python train.py --num_attention_heads=6 --init_std_o=0.0385 --lr_mult_down=1.5 --lr_head=0.00677
MLP neurons of a small language model. Each row is named by its layer, matrix (gate and up: input weights; down: output weights) and neuron, and shows model dimensions 0-191. Each number is 500 + 50 x the weight over its row's rms, rounded and kept within 0 to 999. Numbers have three digits each. A neuron's up and down rows have the sign that makes its largest values positive.
After each neuron's rows, "fires before" lists the tokens most often just after its 100 highest values on Wikipedia text that the model never trained on.

L3.gate494:483551500508526439508475555485497589610500469462472540467491501494456539443562500469532527462510585410457479404602502523675533399527524507430439527506495514572430427506582445463566411527453512510424496486558549466509508476389486414527440475475487498479528490572562464430468534502473461515646433498552381445498502455494489423506606478549510457485431475519495499516534537474607504463466408509471549534475403466505579459449458498431459499493453502403399534532483510557398553558488526539427519515474503548475455480510489433474518485573511600538484572496459535483514491444510560528
L3.up494:535463487508546520439515582498516598496492546512458463526587437482504544448527463535506521458534517414437503450533453589473517408470530436469565510464508545534514393445512520474512572517502457533510448550579472531536459556508538422566420462513574461458430466504468569482413566526501441523545529518473436449492526438540466382506533568445504474540542419559476489457545467410602466497466293487428535537488516530475522454490410514527531521525405492526407503514490476548373468556471498477450525519406482517479459406594474516458558438516524581554517587452496543503542576438483554554
L3.down494:504580574478416391491395600566573505528616523474474580500467437463467539478474472526561530528537474621512468461482446486506461483553454491495414435574524529476541462473474396545539462494391478525450507493541500517538456417439518507490459450496494463470491528419481481471488483491483545500504531530575477542498490439488493562567390465558384518522486461416628569462445496511520490505534573544460505518422471472501545428499524461454591468631566499539506499509391399521470466527541501553623528501519543477521533477489498465444499507590494508587540543575517577427507433497575423471
fires before: "l", "e", "st"

L2.gate427:510520516523423484489573499474599520527407450460528528471437442469673420523605511493537581591446499466450399466497431441460443512599453518516435455445485480581520555587568515517517533417477484498519423475536486538424513609532488442496566521419427527556470507450548531556561514507571510430480596509521522542452526512486487494539512476568486491430480475433481596496464497541401583453489501492444495516544534591459558448408513503508503432524480550509473477424527543513505574502593517529495447569477406476512464583560442497447471485525521478620444452493519481383453487508467507514
L2.up427:503417569502510454561556448436600514504429475465539539519455497520609461453576511472527549529547412454418416406549511446523451448512486482459427386526386388490518449623504562546506546490546551554503404548618507519427504503594474483487548520497403582537552544524498425554451552510509485471410621518476451523534480544460466530479529441552485474424465488448489534456448438501462476461467503469431507547523445589494520478399503519488496455533471539523447499474447595546539546450539544521500432515477493479501504575564441418415499477499525503620480538487513553428493509502462460545
L2.down427:415505530470508461489395454525536499454593441485506560455494600452402574509448512461488545455568456461528448548476553515490455447483539543534463508550466420491447517429450502484502461509493509504453475491456552577590465502578492545545463567554543606485549442497457483453415549476379450648410496502486464437598375478486483518472508448463456497538500559571555452470475446400513444511508508528464562441523485545574440581533514482386577552468514535488489439487504534447520513591419533464388496527398490521470522456511543508448478526507486465487462536482544497552515586568619519556
fires before: " ", ".", "s", "ge", ",", "g"

L3.gate354:496505514493520528500531505493486401494449536527479436525530512525408515411489535551485444485451460436403522516552571559493536560518512550528504550405535445470467481414565488518421533469570455534568507478430501559442536516400493460479528489554447507523374428542487416493549527484596622488550493465528470563521518430592482523442525432497549311520483472518579393545453525625494515424533439517472472489529449511412635469526578539514477536527544514537398524518515522469478523599442579545519586552462554520520470460480489524475500465438548546521476543507485558501567506452463458536
L3.up354:452514534524534415471532475584482548523504602532552528492538470530447528544507508488541474515459586473474518480492429478507554506477419519546410466513623531577526411491480493637553516484506548491483587511553473386540619479461539571400477462470502535456582438528560429436548522409539494527510481515434540469520479400570496478583510453513585513589476502482478538440493557596517505517502344546548571531501581588429588560515558434476427468498507522490606547455564420462492530481551511452574510518582542508485532471470466519459549464525445506480433512562504519487554576491507476536
L3.down354:457516502521510521505471485482586493457574492524609486521425480504483531486410486510516601472490497401522531649501447553606514454571573458463509499515530490464447524392468456510569501449448501432419509493456534490457458475458523498516502535446521537605560430472552547475411500590511437438518520441448481468562482548466560489521477537445450479569449566447544426590588501557536552537451465513535518519450525404527522530475416508508511527503453573558483518470538478478509648455534483460511373510478611471441522522579566488461433491570467492434538536454519535431408487407400518483
fires before: "ed", "e", "s", "m"

L2.gate46:495557483403508458527467553514578513500461395492550555369470556527509496479428488455506481541364546405451485518458557390448499606588533566465555509394474527516477492511564487527605528419455567574423511453517495555589410474602462493544459473486600489570472491536447572442360500555451474434478531409494474487379428408536477394527475523548449543473531555435503516505526478532559505499551410448477513419454535476452508554512476488535533469561519494461523490488546553542494498512433466517519539483527524485558454552485509534524476527491536551500519441513501538508393466500474499434
L2.up46:590515450519479537507562518497478488475397405642497501580469459533539485485513498485597547460535417518537422553529468379492523537525477415599545488472515516518494446507522513516537398446531486547486406496566480475437403607343509484493463545574449500382579431555532588477487480542513546562433454515492545576539493536512610481400514474438503561551446499475514568462500540519537536498494492535514488478469392401470478526506484538476545549502517503628478577462579483556487559506542439534400552473441497498463565457497487451454469522459444427547474511446487489481517509513461490483
L2.down46:466594494493457523525452423509576575524415488482446422509532533441434498466511492460544499467430585486486386523504495490443601560556547538471526465406463505434505471515544507433505575519471475510509468471550560459552495457702462484486593442429651577596357572476477488458516487527458443507500480429513491451446444480504530470557460439571450395495567494507486466471506511491471527494516499512508453452522473610506541478474420524490581418521467518451545489539562609449514547494443528489583483531547603513448512519445436510477550515555570501476502484453480418515499482531487442517
fires before: "9", "8", "k", "3", "7", "1"

L5.gate95:478497518430571453490450467518426459474543546529516455402488504541452462419456597554501591466543440462498494553511475518452596502447540503474507535522462512481496504467499382505508405490502385518574495530429450485488412560430539462400468490452471449522512506488407466429398402508517545507478487562526503523507492423415571542510509514498519540521524491437505511548355511500537508440502528499370358487455452600470481522545505583598597598510447481491499470377498439523543562496479477439552519483438508492452498443474540532534505487410433552431490475476476572502442510457516548571
L5.up95:498482423471523509557525542576528488442396551535570542479482422552404507472521497555389501494503491544594496528552515481445511509453438551452447456497482498454572471524498460554543477488412492537540484462496507529514440513557496557478487493553551469513442438542560507496414503470504618495477388472496490478466435569466492547510557531553374559415568520547514564543411517488450507493358434453529493533456438434418506458414551531618526494460451457448460516517516472592459418557544502472439503530499532513412538448454508460622506411469613544505504504581550536424541538486541580447
L5.down95:505589548543512548478556487499423424478563527513456475536471598465557553517370499473609452488481524492452483538428469505516582522532500485565555520523393443531450536560561519517526430407538499517448535482493463454520462466498410413453532444470424584543557496502439574422588497506429509507487571514430501619503448446491535472517484484519470431616397510434472520425535467443485532466512459468510521521572470444544539502572522513549448371537453441530550477503464481459552505427467505464513478492405535434546428578404604507500528534525483499511464471477397550492504448414414545474
fires before: "ed", "e", "er", "k", "p", "ing"

L3.gate322:465522552590437448427510527595545565503521526563436411523483567502469489417543454452394481499554528452552517517487502398475560475411528510531614550505542519443513551459659516488491512527493439557560530429434554484501548497528568604473429500529542412453498481499588489541518464508576456498534470561567593487533537478534437432480557481400423516377523599479504529517493502552524445484449468534520507541501440559511504503498429445523425451480388443485550556554446562460431560524478579558456525507477447507485506470487508513532549461441515434377488449473490522484451415474478521432
L3.up322:504492627525534554387536484545494533486410555562456502479548522491521430467478481479518592412532439503525448570531457516436468422499386501527499474601557562570505479503523458480468518525456652546525437523476518485459443492474611472433562457486544499529420478503534504506432505551411465473551518547454565543505437526442460428540521485455557455529483493548511526544530530396475546571623436530513463543413509502558494376498452487520534560569488444535481446542458441446490545549534490421487443473412490481545405549419476439453439502487542501509428442448574448528462510433523505401
L3.down322:553534513531513456502497503446617518464498503448428450634516419490465550482499531477444510487516461518480552513502614483502539515488506502548448458515490586387530496518556557498385527485500485487475470446469484580465593518418449477543490485397469588511483537476565600407520489474473592481516452489447513432446504534438412450509515482436558409466470484460508515493525527495476488566472482498448493520523453456526477493455453427440468472449539323564448389443479556456556520645439545533564507538529508455524482500618519486447531526440577438419550427433447513484496437546474433499
fires before: "ers", "ion", "ed", "ric", "is", "ions"

L4.gate396:451470472418425521514505499573534519466523537487547524513449529534528601583507537505503531529452593481395588437493550487542520472563506441482553484485524486463452579429438526485458456491512481467431427427511529471416505421559428436497496447493442400504466486412465453580518513439487586569471488493553457357504457456509548480572446463567502505431482546431470637467514483555512494540428506522504486542563499521428425481574519482546613463477469615481588587432588440472537499521471493482535420533516498500427539513460453586543582417429575557513555500523462474450449539506510530451
L4.up396:449521436444533513438540477528456497505457509480468486550493549407571577523502483522480508552509527590479528515460564505418428465517533512493534529465417448455505445496527562442600485473565544495467527528478429472429534431523422557475501474454596493462529530551536525475579533479622518634490465512520536514394496459558636520516587560489472542491404443514541532509549567366537449503592489494544487524406488552464451537494591502538438518465485567512593453369508462501498448510657457496491514453524483492560565456496498533521524487424598531569490534541465487543597530491484521438
L4.down396:539495547485460423472532425462407553463379504469451498577547626544519478528475462533432564522423514465600503563462601509444551494443479535452529514492433514495570474442464485407553500543417509640434522424465500527427496513535492444448447495435588575511467564458541522485472558481447560495573479456404500517447458474424540439400546573445543481500482528463588511512578458443525504442530526513465520424484476496466524412372490487546499491542520409482567455474580508458446414468537519499476457489468461473436553455486488449427472475523501435525383420468518490462522486569540459495
fires before: "n", "c", "f", "i", "el", "ch"

L5.gate398:505535439582496482427558461549490516424463547523434461474412425533489481553446481523486543657494392480556527467527479552450498439468526488415554429527495463548469457556482427410589518404531507391490480598523499500476486457510554453564481485524549574449536503526436551578523502478490541470403461460551561516510487553541493479462525565528447435551554510423435588542488529515436491549515558476436500492424477531445468431545472475538511409498400495438425455527503436518528497496426513521516508569400582521454573487596546492501465490410442428556494537405527557387486504537444496463
L5.up398:538399511627565482534547501467525520450519493496495435589479436568546536461544438455468504505406492410491475506508490496490494603454514347491498489485597455510419510548475516445542490537499525463472511380524555509526519486515482555444478522458477589503515484542530571549460515493429507504571505685591447489487430502455451636514495426519472512465482459444492587464528530555549548415438500488474478457444498508538526509497544419489435495497559545492469510399544392496506528491589559443460489557462458539438497497583556499493414612444606583478562500490531475437490497505495500514
L5.down398:469522442567476433464427564471562434441576459551552491544397484466426541497479493467500588506509494513495555511516476395501436412547508555445453546499507479537452472458482503466489451520494392498511485582493659489525540507504532576496474437532562494448413439401530567605473480489462483523544609481634436433557503524542535576490467482431381476495544454479513462542510529501580401483459494485528515490530531469539549533566403521478567436455544471570526449559447527564525470466525498540405461603460462542441482490440515459500593529494530498445476460568435551526594484550527468456
fires before: " of", ",", ".", "\n", " in", " was"

L2.gate252:444499493409442488555458529552521520607566575514478545415513441525579431523495503466442474598503586457490576471457502565476451549591468473567479501491511457443499527412493526568491592420509467477508516507502521503446442557593480537409427577510448559570491503411440483483482498488492509516555491498592509496528506428427445456518520513539586519455540489520577554483474513488475512472499612493560497481548494583468476566500459441517557434572497488560500459478518603466496509428495386471394517542594449518381456479424511563503465495500448553541546445592563581463422427515398473455
L2.up252:483476513417433491490495518535492518525558570508459518505464481587569460542561428554478544597543571461493437534522548460454449580571512450573495520562474474447418517506437502490635550484462471524504634577496461499453574465582464545532408543566558630504543439525532505505396482529481446589584452409492478528502584428497525513496602502608586566567580569558495497425555401432490543484538509541494479519450524554504497586476511482555515507459562505477501559501465515465487515436479368504486511540516418497435499436481508475470493424502435445502542517555540465488522483479411489531
L2.down252:438458553463526467599518590479527437459542612485565547483515521503514452534479491461386527531507585486505489517439545399466446479551515484469425559521437484514561542407399529574491546405478512508546549551512498541485512472544399505500500507491551517555577431489477524419446457538559541504595446450520453545463517471447530559609502542622527498531530571519519560472528583459553587547518536537558445480413502529516613528470624448506522551565504442492518441549527516531496496529524354438437477562443457545477464530486530500523445493501389514489465420431538508444490466450465429552
fires before: "n", "c", "s", "ch", "ce", "t"

L5.gate492:463482582455483484463509551481429501477555467432489534458486483563511443506530483536460562539530495561514491427537494473491488448531538557488504434569546489571448444431631512531510592479460499525447496433528582502407549527370534565554493595566489479456535591491464477456492561391563542453615529485395476514401523503401510526522526514425486504471496496461521469498487526464399480534419453570580534508492519551489563487528554472314573519581508485545489413462485481442540539444501468522453544553473498486552489481440505496585421535481541500534439534539558581479515509352486495472
L5.up492:630468447414585499471446453554624503485554488373465503450545449441532487512503458484505459532465530504429555544499592490496465580513536570478503477478508573555477346435441556528527598456562557436497442420531448459500503467506432517509469466521432381545530486527508518555566474491532459523535525514465493527477602489499586378573514498425428549486402396539483462486479580559499511464513437561413505484476477470510424474502486529587454488567521531510473530477523519468502535460512581478428468544443613445534515469549533552471570557440486463507601532457513565458463520552484508490
L5.down492:466559490512456466561558557434455488516550493544569484502473450524544582448464554498559522560558528514566486428510449556492430432457468407542409547434485461483525584502531471462480545539485582468549429590503503488525456491482564552417539451494566608386498604600463463421421479565432538458523450500479480465484479590548510545542478524577409457445595441505519617527431494572490479507491465435493519483500526480508478364535451485471512571508469536485370465513495384535528512484486483473619523529474564437535474535498433547485498530568496556542523504523584502522542438454518552574
fires before: "le", "l", " G", "ions", "ic", " A"

L7.gate178:498463493581463438527536525568423538446583552500576519505562515528487454439473598510506531535526517484613389510435523494473458472387446564518505618489407470501527502546495487560494397435599458468522479518491450497551481462505490497459458543555505438464577550472497464516498515429474474499499570617558484429501480414510534545472495437445501514494460532457386464569434433585543572527552441515529446436529475551560478484526574453490549460482639549489428535530498550579618487524456612560497470520501439471574497573486515417468445486494523572478549529507429444517497413443469487526
L7.up178:532523492537506476406505549502541503503530575470536523599487445429493569449432412538542549569508473488558503512593494547500563515482570550468468573578462437521536497572496528520501422555479485527511562419450538511535530432588459364510472436411499506476526542524478450461551533485488428509546569495521594554505440543464512477564636506543566514527537451566446447490564502413488553463582500535677500460493437495476431514504493487479529526492434447424508460371493455538492438465488516461519470474487509505432428451467583411524491472557491585506404472392489514575457530483585469522
L7.down178:465441412525583423474475503496429473527416498451487561509498577437502401538484403587520503461553536493587467422492586575571587485543585530520546530555458539554500467599452456464544475481461544503471488478496513548503522611476547523438499532517552547500591480518561486445430546530588503488569523495480508454545482463550509515469575560430500521527449535551548576537439527519467605543524549538622491451573501415451385479466488504437570554568462497470434511543508497528422455498479505492567472466486556422420473483552489502611384483505554434422449555461563521494502454434442465522
fires before: " St", "at", " K", "2", "us", "as"

L2.gate418:525525447506507465434532569453551578447590510521541464433517484481550451505486420554437514482554460473447525525479586480566421498528532459495499431504571480478550545426566539465523585576354541441513498525498462499479507537466405516450496481540624506473520497449513549506515512539433535585551439542525398597527481505497394564419528515467577526541473495563506521499615573458509407516452463474429462464512451527438451561385469503548419537510518568470445512478537439483494566526489501419543518483485600513517500473635400492450496533504499651513532468496561469555509499540440514446
L2.up418:567537469582557535500560578418512613531534428484516410419446460494531461490461325490528612545467425492499485454454590509619428506548550462597439533514601483426546529494529540478538581515481492492534503479487463409544484543519462544507518486536512451483491491506507490539423517565429443562527476545548455474439518478537465577476539457370515528512490488519424549439519523535522478499444550468382481531450554559427551521484432522506489442559470571523406547469552433486561554493456597441440554498472569540476522479524491515409538527561460533512499524544523506480458454505534569385
L2.down418:495519475526530502534419604508524535562539403502502430509494433603470566519573432552509596501506416521498496540453526444558410359565537526609466548526631625515499421480535536420494476445483488519459481494554455452582413544503526490542467501440545558493540494479546567513569595502481518592541509501498482562519487399507503492549498577556465421585494524529536604464504466473506446468480514500437492477481474540529535563470454530521470555467541488489354510390485385587518487440487504585514559571476577522487411451496483452469496503500500542539484497553552451536519540449509496523
fires before: "l", "al", "i", "ment", "ated"

L3.gate509:492468520566466522461515491470454511474458479443547547537438479439472450496522555440468456535512545443525429556499440447473549573467441463483587497447484529486439456349551451407423469380451519456522416562508606478550522591614478543480484497419488486454495540466496473400477571523487394532496490486512556402585497469524543479441494581441401548492549493472490555454515576478512575485479535481508477487448616543481384602550422444535553514441537543546594513481509504482479546557489505490466481535529476434474433468498519524560465399437492570481495438477479418545431457528572560485
L3.up509:506404421416520528450450533434326483433510554584473483438575390538518442509453406499482495382529533458466499576481477443517490498541516497558557502559519502492448443435573504495454553455505447542484566525575576569531496541484466479469509499512571510472450509514420443383451560599510565483570508485428486509523396471542576544596532463515486521458525505535525520493497500497470522516483517537521509460412475485573481582492502483560538554431447535561502486606474498453458486537446530485444490388513482491474527513537432517373539554499539511421482513406470445486585509370503567501
L3.down509:525467528454486545455475475394471461472520526533443611418477456524475430463595536434472566541609498565506396527543466520533595466446514496521522525512522459451462568496584377548463400548463464457561489509455524510529593465459454466524511607457490622496497522411513568430460532539454492507497434458423516516454526443504570556479512542490451456432525587518536473509606560445466547481586427555509455494448511605492472461547467451562561477430475464514437436473453425536484490427454469513504448529614469482513502569536492504512491489398458423441521538516507435472564455574482425499
fires before: "ion", "o", "or", ")", "ed", "ions"

L5.gate127:554421502489518461437608510445502579471511434437538580434517495522459533466568501523517411382504532510544521378552519579496517440518481448436439508582514523508559425492617506463466493486520540514571474505599580539519405524533554570524572530463541448537587492552598456538481525535439505552564509598481482511459492487425399424590483451466528397459418528453410451560502546429477474577483539460490456557542464475430524456488530543494505381546537420537443583511459502482468529472447531475493451563496501495476421547533433459585525495524502482433500510520497424500553445515521565546
L5.up127:507420604498489481469473500496588490544547417486528605443516463529545496563481490573425457580433480522573462446539540476442554499433476501547500546486483490470426429468408560524508475497438411404533566515539559598459444478493473384506531537502491541500516524396430513572459477501488511485400546484558464459561488386464536462535472575518408448531414505527491410421508501528462472519579596427431491570401505570464506415443484474529469480529439566530455565515448513497431541492527471485518460464486489528470551467579525508555562606553549537519471604561500474522484584469444546559
L5.down127:521511542437538476470485570453577486546474498540517447570432532483497522512380492471420593470461565492447525521421520498449467496540578437485500532488456456601500567567494473447492338463435537437461489563539520413439565588451357549525482530495466501466494484457460569501553498483506465489604528430500442460527478519563507535579509518432494468535475561520493563466512491450457509474556560509587412461534482441424559525519593513426459505450446517491511507539514560507582503624500546506519490573499548532500532522571555455399472533493513441543408622393558555510529476465476510574
fires before: "l", "al", "ur", "ive", "ia"

L3.gate135:514501477499517517456413532485526545478557500510612595428445524552579532513412497477528497533465585507515511544513506476525555487528510404510548480527487476474505474477473493538424452523528582549476488499500473468540533607478609556426456444492523441602508435613527413479533562513473426440454475437641492453548472412544549483482487524575506512496473439392491567550435527524577505597479513568459371429524509438513531583509529459545468397488348462451547576404524477473416493484415436442516464505471492461461521523524433502471535546502513514497561561468508529474451524439458569511
L3.up135:562564433492536523496445444541480493453477587447501504446607519451502633534416491588470539495547478482488490495513509485442462568480573510494482568521459503460470509438522507512508502646422518449507576569410496541499511391509528485479488413505576459569494474593552557507501502488516544477426505459564449543492526527476455500537550580495519505533388493487534516492510516485491542557420556559392554501541506568566489605482476370575450565495507565471467599552440474544496528468514494454578538653470549470442460555490496485556441370512436507441504547494552465555466574448474494465
L3.down135:553494543530557577421448464502525525472464444578482525427529579534496530502474478574540465504592493499544581459497465464484476647504476489533465558565535471438511527507580557511536453394425511468615527452477612496535486435442482463453443535504549473496462508504532491460522450451454505427501521554397480579433489396447578493477516471534466452476525555518510525534465521516606478498461437511533500524464431541415456453625532618603450566552572554462517495450454464608534464517454518517539474443475557486466564574544472577568469375564529491530493553537505446567496455550546549508
fires before: "p", "ent", "ed", "an", "iv", "t"

L2.gate168:547595499476489496436467545477496564514400598536497531529501493486462481589457503445509524544532442477499504489514428481540603529550457502586487437473387501386459425532492507522551528594586584489537450536488424487475482498483448567532526496514504480532373560561517600446504485407448609565504493478537464488512514483508536472481578520493500521575535382484501558526617530501426466445507462502514510465447476553504462578475382452549526471534565482549460494453521583549469460622424535522478478492467510478578445521423484544545480467475521399526621527500543498455500540444369544523
L2.up168:565521522511492440484540499437531535459374543487519497531509459549531483524490526396510519556495421450528506585453479491517487488542551458528433473478441523446428444467527533481483580526547577571550488501424517503556451443546472533537483474562501459438438500548505565442456534555452574520475533417518460500474498429437494442341528548513532509612525412494466572474568490540447592483487460588477509496433464505569539583537375403482521501507516553529387534450490547515496522608489521484484465589419450407533504544517428537442533535515441385588594542451518450455451501443508456562
L2.down168:580638473469465443470414558436492618510577524537450499578562549453499554628513514468578500557465405491498445396495463511487520601563536629581502471462412561475528384451513489460492512591433453472562477461447440536526518452514495495564517480531531403480449537483553465490566466368429539505543482427500451504489488466447512553480453503471477481507504459496501444470416482545480494517581473448444563531519467543515408586474406448461514473528498474521467469457532542502496526564373490446467471570515563517478513508422502505535527524447523414477416429511429488454457516517458477481
fires before: "9", "0", "4", "7"

L3.gate390:526407579567549478452482596505507387542480484472456487507540510502494608472559470481528464479466413454521491477485467434566444416452488402473486477473512459485511457438520520445487565460467487571526558408521473593415529460501502543535463513510537465509409498424546594473490583556489519543530497566543391450445380538475487480513649515466595525541465523522390548470459467494506492533544506569528430415471417486509536432537523481485483448523479524541437492553615520555560402548546553446574473543555538448520491427487465425615472511535581540499520450556433498547516500506570524521
L3.up390:492494519452511482544447564564525438518494477513447546555514544502480565520514471452469419534476602481531509478478544545562540454530516420506523560466462483505514519417547532478564465525491580590502543470541409531476495499522611466535380370520465499478491550523650578441490498584442444503515481592436511468550525529508517520553572584487577533542469465487436580418436432512589461520508377496532494486508493483493578483481491417486569509495389510492449378539524483506479478513491434529491489516566497481511594388518498491487482474599528586551521402469419429554504588477433447449
L3.down390:419492503501497521544357525457590566499495490465479506470477441494532505621552454496499511520497509488514488513515563472509489528574396439532491444475404536539591480529528526528468378513520511432421425555477458503571557497447486590543542432435449464485432481507626504410545526541458475502530535490541576447511472544543598506599534585546492445502483515467494532551470488600545463499538556430526582418565479502449525421465530496543528500474517533555469335503465528526495529506503530542484507497503460452467538416503585528488589474520491608473538534406393520447562592514409504505
fires before: "ig", "c", "p", "and", "e"

L7.gate280:428478446485529542464513454529527480504536530555474469532524446591552507567461476530554513473486536505474507466466451513586500512484452476446446460604451481495474564473481483463459497500483417474553514460440414539483540494368383580549465495498568608558527450518397494452525650522502510594496588534361519497426535507509511512459458482469443500562473439492517519450480498531488516444484484440478498445504502435382560521527493502453524538558458558531616513429572534510465464455444534451420403545525548511499532402473424485467410485643587549470490524492537576477539543517597439479
L7.up280:560520524488450509565556488465483512536529559534466440517506423538497543480567557512480470510541466460488529469545498520420500484499490537529441476459593450459456532488588539551425463385513571437541522556437430506495526497503528546373488422477575451525402474521474501460602509538466502531440539457525501466479529466488438554559448474504532390503447467556474523431551525533477509504380471541522473430526541450573535526441498418507471638493438604576537542505580561483491499446454628437411468553503575500468494517531381578478447381449466451478504493574471489510575434494576524586
L7.down280:479474476557439505587510512541537472442515556588452456601547473409434439526467475461465521527471508437511572512451542530543518514454468599492430538541403450565478535501426480497469460420501464558542437499496593501595538567495443526600449481551582527383425442417555501479487484571518594480488490494489465484515501485597566570456540501490421400528468505448566431522515599457538628463500464561508542508479529501507503529523446470471457438448521391474445565565466516479559547516525405442469544513475449499427471449506581593457438518484469499433521520551510422568411562535527521519
fires before: "ed", "e", "ing", "er", "es"

L2.gate488:494490479516570537492480440465443510452490565503552572584546432465622494475394434516467471532492449461507408582531505484586464480523480485446511443489498496551476515447580533530477482546591445555439515499555501372479484579484531451476526411513541463481515543453581481473456513519483530543397521471519493520504511491536424513446536498482564451508547508537465550455455635478534538484550526453366561501470546520463513457568557505548443550561484553411455496399464495491495492531466443448505557503430583585421418422534434469486409478489535480506512458437547504419468607542333506541
L2.up488:487538415583553562406513454464482497534452554458519510510411457523584487497514443595447453537434568473524485571387460534513518522571589486503395521539543522482535539413550572589504413545598476526492427536601477414454522524446514435511563491525515526510433579450569487482465554461532493537484512540462428486476509457544500487488556476476492424423594514504446532463494532498527535498474530364443568553447513538533539418600505548515508504503483578436484526482514475531490446423517442380531472532467547473468496557531424595536455539481619467517461510517525531471495616575461583478
L2.down488:528582497547506536456554411468463469492536524399503491452389436515492481543473502563428328517536469428567496536440438476488479481586558523462424518428505561578563560507530506506529480577578495511480443470457499521558509455481490500539505507497481535531494627389493551576485489496501486541510605501480458457502515549503482539557495551479489469517555550493523421472500484518441459501422496427380543461523454505520587506616523515520524455502428547521437485511573501508507531442516462442470530593461560423431449617565434516564495468541588500588528480540523569435525648550545449492
fires before: "s", " was", " is", " in", " h", " w"

L2.gate139:575557449482503496471440462494384453461516512422507583517459453472610476542456444451500527578420468545569493544549482538482459437544456451514509423481522470547422510448537544423497532583486452473545535514468450457601500517461467473505477384561502576490548530478499566608556497478482499483510373585487604474425511504526502473429490537498591537532518428517414490425449445590548555496487574478543452537452531547522546472529561526455491522550492462541491500496536636553601502579506455545542463481524485492496469461522401536402506479547512599571525501600552562424545469498494573436
L2.up139:504571501402514484515457453545351515423441487506546507496450447451560454534505446411441456526460453464541476434574536493483399490454428434544479411515489529528511507561467481433525589512513532533514586485452479560472509528452424513428583437575514544488646484554499564575464493420529517479492454566463555499415528502444481468447488540593526516561454456575519491488451463556625449507486569524535554498491474502519476451500497454445485498540533546561522581462406625448517531478521501581490489491516475527554469420510399561372505521455484567501515449524509548503518417465525563399
L2.down139:451435529382526471529491490501408491489439509484505518587491450521444586502432491504490548497499435511426509460436518504550447516502550532536412445551541512570462580439442469430462515505462489477422431478385536482443561489524411501469425513465516590488538584529492547510504463483487516534469522534435566478455543494512483517499426521598450478609463500540595496445481401512435490461434545443516604496493513431494333582585494417482484495528554490487538521423448563481521506531486533564468497470453504500479499488457432520368555614453554615498485450464544435506528499469598428464
fires before: "e", "er", "el", "y", "us"

L5.gate166:444511557496520517539393502491379470513477554439504502493527576488549512534446598424522548533409397436454502574545581495552472470501509527479437450456549471489462479478589491512462462488454473517488502529477483539412462631446435546399521454503505490518585483534370619507527441403512469599556477509522461520494508449468415529443518489511495570526528483512505415471521559521488512515535581475371497484566499479583436465496496432508525478402459568465475484490607556453464578492469568531591473435469529573446486475467610515463508492535514493519495490480538488470486372388459509469
L5.up166:526580539466562514532489477488421455537527581529571431412514530495546471486469471525455550454452455508486471544463447527408503492468545471559507492532454495565502416481479475482462606543538474463484545543511518452448408580436521515458532572528544550513448475514529580462604418516483530442564447538504486562436481548498481467487505500544488521550545526478533467465543601514451411610426578464572604422504478458507492560602465495513496487417569513548539574381548603535425503469508557497624471463455500497515457511584376536499533477432611512488544541398508473503570586484524500433
L5.down166:537544516475538443558498507521517517500515544431522466467479498558448513480462489495424468492500469406448422479630410443492540427442510576481420478502474539510498488494481493529522420481456518463495410476488456471492521544520425455528477324473521633455502480571503447589482479553534466506509472523383467515412483522578513506567421463469494435548519461478509403441522569559524507579431665488554552485518523494521473555497522554585520507473529528541479463422520476427545617493456532480415467447484500560409523595445493571430421518487472481420508465588536522532446565477543453463
fires before: "e", "er", "el", "y", "il", "ly"

L7.gate131:487470520480492494465528403499535466542528486458550450464482488530466399503551544525474428407506437514473444563480579432406597513486496450536529462563576582500469504505589430483473439502477419514445523374470519481548577491447450493542451522507399537478554491494443529429481472565475528646476516520510539478523439452434472513539565501477626504559486520440496505543459471488486504451618536521407548474484516542638523445521510565394538466576535453425490532491620491527494487560469463557462552485409458539442467473552471425396558434559534498424489545563538466480481511436489476465
L7.up131:524486415588493506535525528514374563532434556506455417538511428523494550491541520522509435522525516503453450521541529570486508506493479416555526485456457555430537527429466453479518492493480506469522512502567551531486448422445457551463550477504538530497461453509542457376528494375495509535550446452493527439631602570573495492491594443526413491570479518535353559497454503479477514510421494437615532505493460530441566484567490407530555487444453450505536443508547560516523390510551539515473537529449497532412497590436514477458512561498421658541458503470545550442532549489522569575
L7.down131:482447516473494470453448447530487460482584539468539452565474468532500436535523464455487475489535510431503452526564399440509498442568559546493528485583564625474567578511648525361449469475431510573494544494496409582550567498493419560381626526529541419497440531455536515447476531505487497529573515546489459457519434492564479452468546512533564482463518532527505548581477508465491398465519539469462428476564489522569578509494505571434547468630463567449515471397505474507453474562550478550433508424536504513489496427542505500445501503518491455499528559431469482492507639437531508428
fires before: "p", "le", "e", "ent", "ff", "ar"